config = dict(
    init='uniform',
    init_std_down=0.0,
    learning_rate=0.00077,
    lr_mult_o=1.56,
    lr_head=0.0069,
    max_seq_len=256,
    doc_mask=True,
)
MLP neurons of a small language model. Each row is named by its layer, matrix (down: output weights) and neuron, and shows model dimensions 0-127. Each number is 128 + 24 x the weight over its row's rms, rounded and kept within 0 to 255. Numbers have three digits each.
A block is one neuron, or neurons of one layer that tend to fire together. After each block is what it responds to, as a language model described it from the Wikipedia text at the highest values.

L10.down40:182176151090141169106132112109089110138156149119142136121081164107118127141115112124132156146132116137131124127137138136151125114148107108152124185136139151149136162090135123146154105102095115151146145110124168102108126145110096071137130110086127097109120153146138152143162136141135131144139135128105119099120142098122114177135115109086088163093109139144122131155131139104062118114115
Description: Tokens inside infoboxes, lists and tables: field names before a colon (depth, Labels, Born), plus digits in ages, years and scores.

L4.down305:122133132167177178152121144129103141114128140076147167121113106144127111134129140116152130127099091098126127141133082142080120142151084127112133100139134099126167143133147128144109138114131133126117149087174136181155097146121106177117092122157129123140169081108099150113165108113159106125106095120119146160120163096157128119143169164155083142100157149148108124097124120059142128120138
L4.down975:145144144112144140103153138154109133163112114152113118168155126162138122126100141174099129128120115091111136120125118128110128117148087102128138126160133169107126120106110182137117146112104155125140124132150124166082137123095100109100139155099108189107099132122106145120150140127134137148107178118153136158132057119157140133092156129168145114102110140129133124101152136079090098158094
L4.down1289:138132173161096095138134124140104098103143104107174148136112187136145138130167155136150115145125125102110115138100131179149191140118115184088153156091120140092129122080111111196102156129150113132146128087144141109119139106076114125193134163132077148152176101106125148156153142097118137149088145132092138099147136120131149112157123124089153115135137113123162119156099112129086143130140
L4.down1409:133089129105142064124125099146124163146151115151121126161142113105148160135147174145149130148118125155085133119138145147145160088129161153123082145110104143116126139161116107176135179092139106129082156148113106132133174121071153111122135106130120124151095104111136132116141120092096158156146189107167121086129135139144142113116114149158116075078091077156147181155103159093148151123182
Description: Nouns for a person's life course in biographies, strongest on life in section headings such as Early life and Personal life, also career, father, years, spouse.

L10.down892:138104138107109159147142108145145122141121148149142124122152112168077171141168140111164137093142135132141120125149120179127145151117119099083180133111129140137121144133101143155157115153126170090087135124131151134111138102118104126164181087167132117099169118131123126101134131148121070104133160147090123141114149117116137107101118120108161136113125112196071116107141111117116107094154
Description: First token after a comma, opening parenthesis or line start that begins a qualifying aside, e.g. named, known, written, such, even, e(specially), i(.e.), or year digits like 2(009).

L3.down139:156119098100165126140155112084137146135134124144104140167157164109090137140109121150096120163104112110143090144167123126101151134134118154120140098120092141122111147101117168124119121145104144125116150104088141091153172105134154084133128101160144167164143139128164105096176123132142104111156121156141135113125146144146138116116134084160143140147136096150103121108154142095132134104149
L3.down163:126115130156158118120098151114117116158129171119139124113085142120131119136133125155114118100122108101108113121135170128134119122153097113121090131155126112137078133116141130122113148115194132106110069148101116082152141182155147144166180137086121133109142109094119142141149093139148129122122163138105136098103113119103087142138156134143112119124142154129121088101086088124108112129084
L3.down254:127123127076160182134185092132121126126120124140130097136170170132146153129135090117099150152119149128114128127142105108139102134096115139122132131171140124126110124148136138137161158101146099120121174108130145113109148092194107103127141116147130149111142112159094064156121160144131108132143159075141129109205153083145107184109126179102130132091091147073144150123115109217130146133152
L3.down259:103123183115141104131138090103152163137077143139163130151101116135079078054172163122128129127139153124118162124110123120120096127116123114157131140094119126160097117081082087156096134130125106128135188167147139096113132131121114135104144123170133137149135112148168125142133135123128122167122136135130118118141150148127134124151153121143114162135161109171125112137074130097118129130151
L3.down310:074115124075100158136159157110153103145095189107157151170162116144120109135147110095084132118157129158151178099139065178096167109153126107146110075133152135105121123096113125114105134121113077122138122185179114155145122173115131134132147178183151158082110135118119099156130123121170118065144107127147114141101138138131109175152146133076137123126105096132074165132120120140094111121141
L3.down320:156137140161104104149164136158149153120134111137059105158117128115126116150149163137129129148072149156116106096142104136111168125115126141144130132153129126085129125126110141122113157150150138145117156120085122132138148118147150125108136162133148126098115114129109105129132089111157129132096125130185093102134090118141176141111114110148114157106157136108152144145131096126136137133086
L3.down546:173144130089130121112165106082118112130115101148091107136180155079111148157109141145095149161090126131150099153125109123125154150099118135077177081127129159132132136103154121158119134121132166097150117069108129144141134097134109159126133115124160168139138128146141152118172138109152129182103150147149135122119149172142137141160122084158160144144136135136140110128131122079140175141123
L3.down630:179130098095137123134107118150141150134121100134118156147181079141138147104124125097145113089112140144127154120129137150216109136098102091158116164134083122117110128115116093146142149094127124147161110112122113120102113125074142173123131145140139089142181127122084089149136145129155111162176152102111180143116108115155114117034113092173125139184141165109127112171137110134093095108125
L3.down745:100141162119104141091106137102120135137153121124102143117120152121129103190135098134151143092117132092115097173189096167201086135140136126092148126135156112151120159104093119145163144123172106102132110165144116156156147170113088113128101117108081136159083182110146142143132100098082147091175162146145101068176149129141127153146129120121129125135122124113104127108164089104117125140138
L3.down788:121130129091108101100161147134147131131123063132102089099095123132157068070130141135124121197098124168152115134125130153081130103074112114153144104102147100100176143132132068138104135179146135111134145084119124173168108096119100156121166109169111132137135109127099093120133129136148113110139151098113099117140142162080087112121132138125171090083125127108137132104141115146122115144103
L3.down1111:164130155090143113120112077099107093127092140105120094168172115147124111151137094216151132098140115114110153097176136104091154163142161105112115128132116128107112140131173165091102120148124125115149157122121121119170125135159132110170111061136158142122151144137131111110149079159120105137118140118137114147164130150140145128123129113097060165157178132140106137148175142105165116143152
L3.down1127:085145147096114174132214133151173133096115173120169126172128129106117120105154147119108129117136123133125132121155060145097155125161152104127136080096130111137136137105136126176093110095131088109165123146111127110150151133142116173126136169151127163131119144109139099150138112111149122115133122141119134183101110149153120120135103126112169135170112124139079099133113100115101137133168
L3.down1226:135113147154128101142109146082153105157108127108086147116154156108136141162142142080073140110110127130140049114157107175159135182132076156126110153079160090149107120100123135157124169123109123120115129131147119061115112102137095125178151167128136139154107091120097163126101156092116110159158158109138143118121114121119142122110076128140102105135123142114117136120143097179156109150154
L3.down1300:179148159098115113101127095092120141127102104111100123136174157107120123167082150165119129133114117113131138144149132122120139144110151114085141100123125127095111138134161144131122127120127158119142120078103133133141144109155120141122090092135147134127108141134159155111171099152137121150100168131183132125163121159138154138160132064142110158167187152128154123145120140076172172158121
L3.down1313:112156110129156089137132087114163134137101098142133140144103106115140130080126130167084109094111137139121147163142130133106108109160133068105092119091216128091176130142132146171172155181102115095145097129162134081125125115079097137116138094135170112148081143126141121127154166140092131124101156120076119133117157148137133117174120127140156089158143145129118144143163084115192128134102
L3.down1415:121160095149162109136145118081147154149164172107124113108134108140100140121148134093133133178143151144144156127099145204098114110089107093104115125118156078129147134070113163119117160152151145135149122102104177111128106113125134081178115152141133086178126077127093128158140112150107148142180166117127096125155121134162124154156124090149135135122134135124080120149146114112075116142118
Description: Words that introduce a list or examples that follow, mostly "such" in "such as", also include, including, are, other, furthermore.

L4.down125:100134164147154068152130134135162158128153093141101119180109123124135148132113160148109126090083142132133143138098111123124128166119144121131105098134108167110129123126160111145111132183084126113091108139133094113094107094126120124133097164138172101115139137146100101118127126126113146153146143115098149152127142111086123157136135140137104076161106153128115123145116121121136139106101
L4.down971:123140101095117145126121095149127143130134143141107148130149130108134105136165126078106155097109165147159150102174141121148126122124126088105151138103103123128167127121146100109140103096183125105104129123127082061152154164098102131116106141111166172112112139136144112183145148177111102078128137150119122153083097140126146140157163131136125117108096131098160130131107154117156121138119
L4.down1385:138144121122136124167120101131130146101080140114131162141091138126176115082116151162113127114124122109151161165134104166119138129129137152124055103098111136132145124133130131152101134147129117123194111133144085162129135129111101108135113093115170091137153109118157152131174093145137124146086144091152132163134113113150136180098057143094124147163131124116173127123093114149079166114118
L4.down1457:086128112100134110109127125176125128089109118149126120156134184094166109136088130113160138108116085128149141146131111113101098149137134161136120123131092164099116122095129113144136110131081166109126114153127140124131140133124118153133127146122131095102141109134109121111150087117129128104150154110136105188138134129132152155152105131141143113150046121100154159157100162102175122121079
Description: Words such as such, including, like, in, with that follow a plural or category noun to introduce examples or qualifiers ("species such as", "line, including").

L3.down13:165112144123102114126159109153083133143097144161105107123121133155148108101127154138123133114169128143128179133116144111172153136075145136143146130097102108119105128172146135164147156126161135121137156124159114075126092133126133127146167109123116154167157131139134135132140095118077118162095127093141094103138139136130155105127108148129128220136152140118155112148153118126096121138135
L3.down74:139141154118146133119138065134103089120118081137132119179153108086144106136100105092182141157148108130119181144167119136114159148085094113155133133127147138145139139112085124113149104124116154049123137083179097149135104133170097137110135137125142155161138118127140119145136125165102104116102088111130121136148141122097130078161142154131110181121116107084122162124102103110125122150116
L3.down185:111128095127121127120129120145150069140085093150109108091145157120143137116106136122133112130093150170116132123119104115119140159156105100121121069141098075121112144135140137167125132130140118145159191118128145112127147108148103142081144134089125141119149139131076087133121111141136139116156159169135139103147128171125153155151137106136131194112137076120124083112115120142096103111158
L3.down186:119153110154078156091128094132120071138110078181135121108113186106189128117154141118130152139169125123117155082124154126119116122117118124127149068094136155095117130159148128134121075130100188123139160070138095135137134131155142162131175160104104158156122133139103114088148108127160143128092114102138172152150153137112114137170116123140116201115124136097122130141190136137141104174139
L3.down271:104089125164137125093136142176148117114167095146086124130095095136148093145103079150105117111132138126099070173131121136163134111154136168106102117140103127103141161122108138125103136117141125144139100117134144164157150107101111136113139139139146130155103156115114113133118093151129111138121111172138128104137161162170086105187146124125125076115137146124124128135142126143109119135115
L3.down451:122126116115119151121145141157162122145119097156102122098079152119147072088107137124120138177138168138167097147102116119136168138101182112107126116097064129169097156132111091118117115151128133143133133122119146123120088099134112104122098113126158132150116138109115111115149129106117102128117109139147129124116132134132128151138159121061140106108105170143113127074104130106127122128123
L3.down461:146146137118083148087115133105094076109140104182161142157108163124091142153130162166130130156110154111139143104174121102111203133127155127106119100102112183110137158108144101095124114138161118139110135119154114122125110125128094139135132129115122110150131153124143077093119090105153111145123140099131117128136179111150122142150122169120144129162128178104147143125111160165112151142128
L3.down506:145153085186100153143100112137129127144139050163129112139103139117158121135127135106136138134124134098124164158162106133108118144126139160121094078136110141103131154170109167103167104094155155117073164114170118121156131113158122106155105094133129136121145094141151147113130130131144147121134129136145124123124128094148065127146148136077113156152128156119092134138120147192124163118143
L3.down598:155110138127132085107149054068093146182136105152099134127141100128151173153141151135133152117121100136146128130127141172134102115086148066154174104146162126109099115126147138115120058133140121123129158103140110115098160136133175148136156128140124118116084152144092121127107115119176122144125124093092148157151110115092129184116119166174116174134109107141152127143157129141129082137158
L3.down964:187113126134145084135129123189107096119074146169139112130121152164114123119125165174100122163104119125132172116103093124141085156135135108146119096144105087087141127141166130138120151126110112084152159123097147118110135061114117130127129146144117143135137153139125132123117129125149155127110129143106104121134136112097162140130155136152131156148106128121152144131123122112101168156112
L3.down1147:172119142144062105068065095126089125109102099186097126144097166083168121134163118149115146128148145135132161101127133084124130108143141141113142101154120132093112148168129148119141136168156150145141135085124117086140144141118157117101176151125151140171125153135152107084134135105159169127086133112127145129153128138116142165125107123124144160153101130098145118115162150182123111157136
L3.down1176:142082154150088108111146106112108178138141132148108146123113156131133122088200122112146146123142134111096166128089130175105166183096119118091174125127090126112134123166127121139131146078119191166145143105151124144175093112154148112133152146118123164167156099140134125113157076153133139105113133147145123152138150135151124112114150148107146142162128136099107082085161124085123123151140
L3.down1219:149158125127096126108121145137147084107126126123120096113151120156143123099140170187139128122132148099114146103107123125140165140130133130136132101109093132100140124141126148125081098090111134170141154091147128110109100101117161167124138110118122130136144112134098088162160113118103123167099103151151122126127130156110105138149161153125105200143110135138169117137091130110078175149136
L3.down1355:138153126134145137169116136138103118128070128157136098114134125165124116113169150125147140135138108144095163114082092106110117183117141144150157142146130100100164121101119158184127146117132151132161133094135150073123127102142148146136131150123139147170109100131119116167135093091122124094119160160096175107161151114152122107138146128103128160107082151131154155134119131121124119137115
L3.down1370:106120145145164081113151101150123127135132058124156105055104180116100134107182153147145117091118121126155107071134120131119079111078094086138135132092127157093070125122120077160106128107121154135133162117167132132147125115148133160117133162138138127128139132128113134114147108121129147158073138116133129095181157166114095083134146126161144127121189129163113156149119153103110142150136
L3.down1492:126149161147097092136130106117095157099148106110133100132120162100125120106142081158094108096080150173096147108133140118118110109099139190119152154134151138111138118100139114136105071149112121123165144130097100128134131134143114190099139152110124098136096174145126141131153107142163128060147162118089131129141140134103135116078144118153104152137118126077135142139128148094143134133113
Description: Words opening Wikipedia biography sections or infobox fields, such as Born, Personal details, Early life, Date of birth, and other section heading words like Geography or Gallery.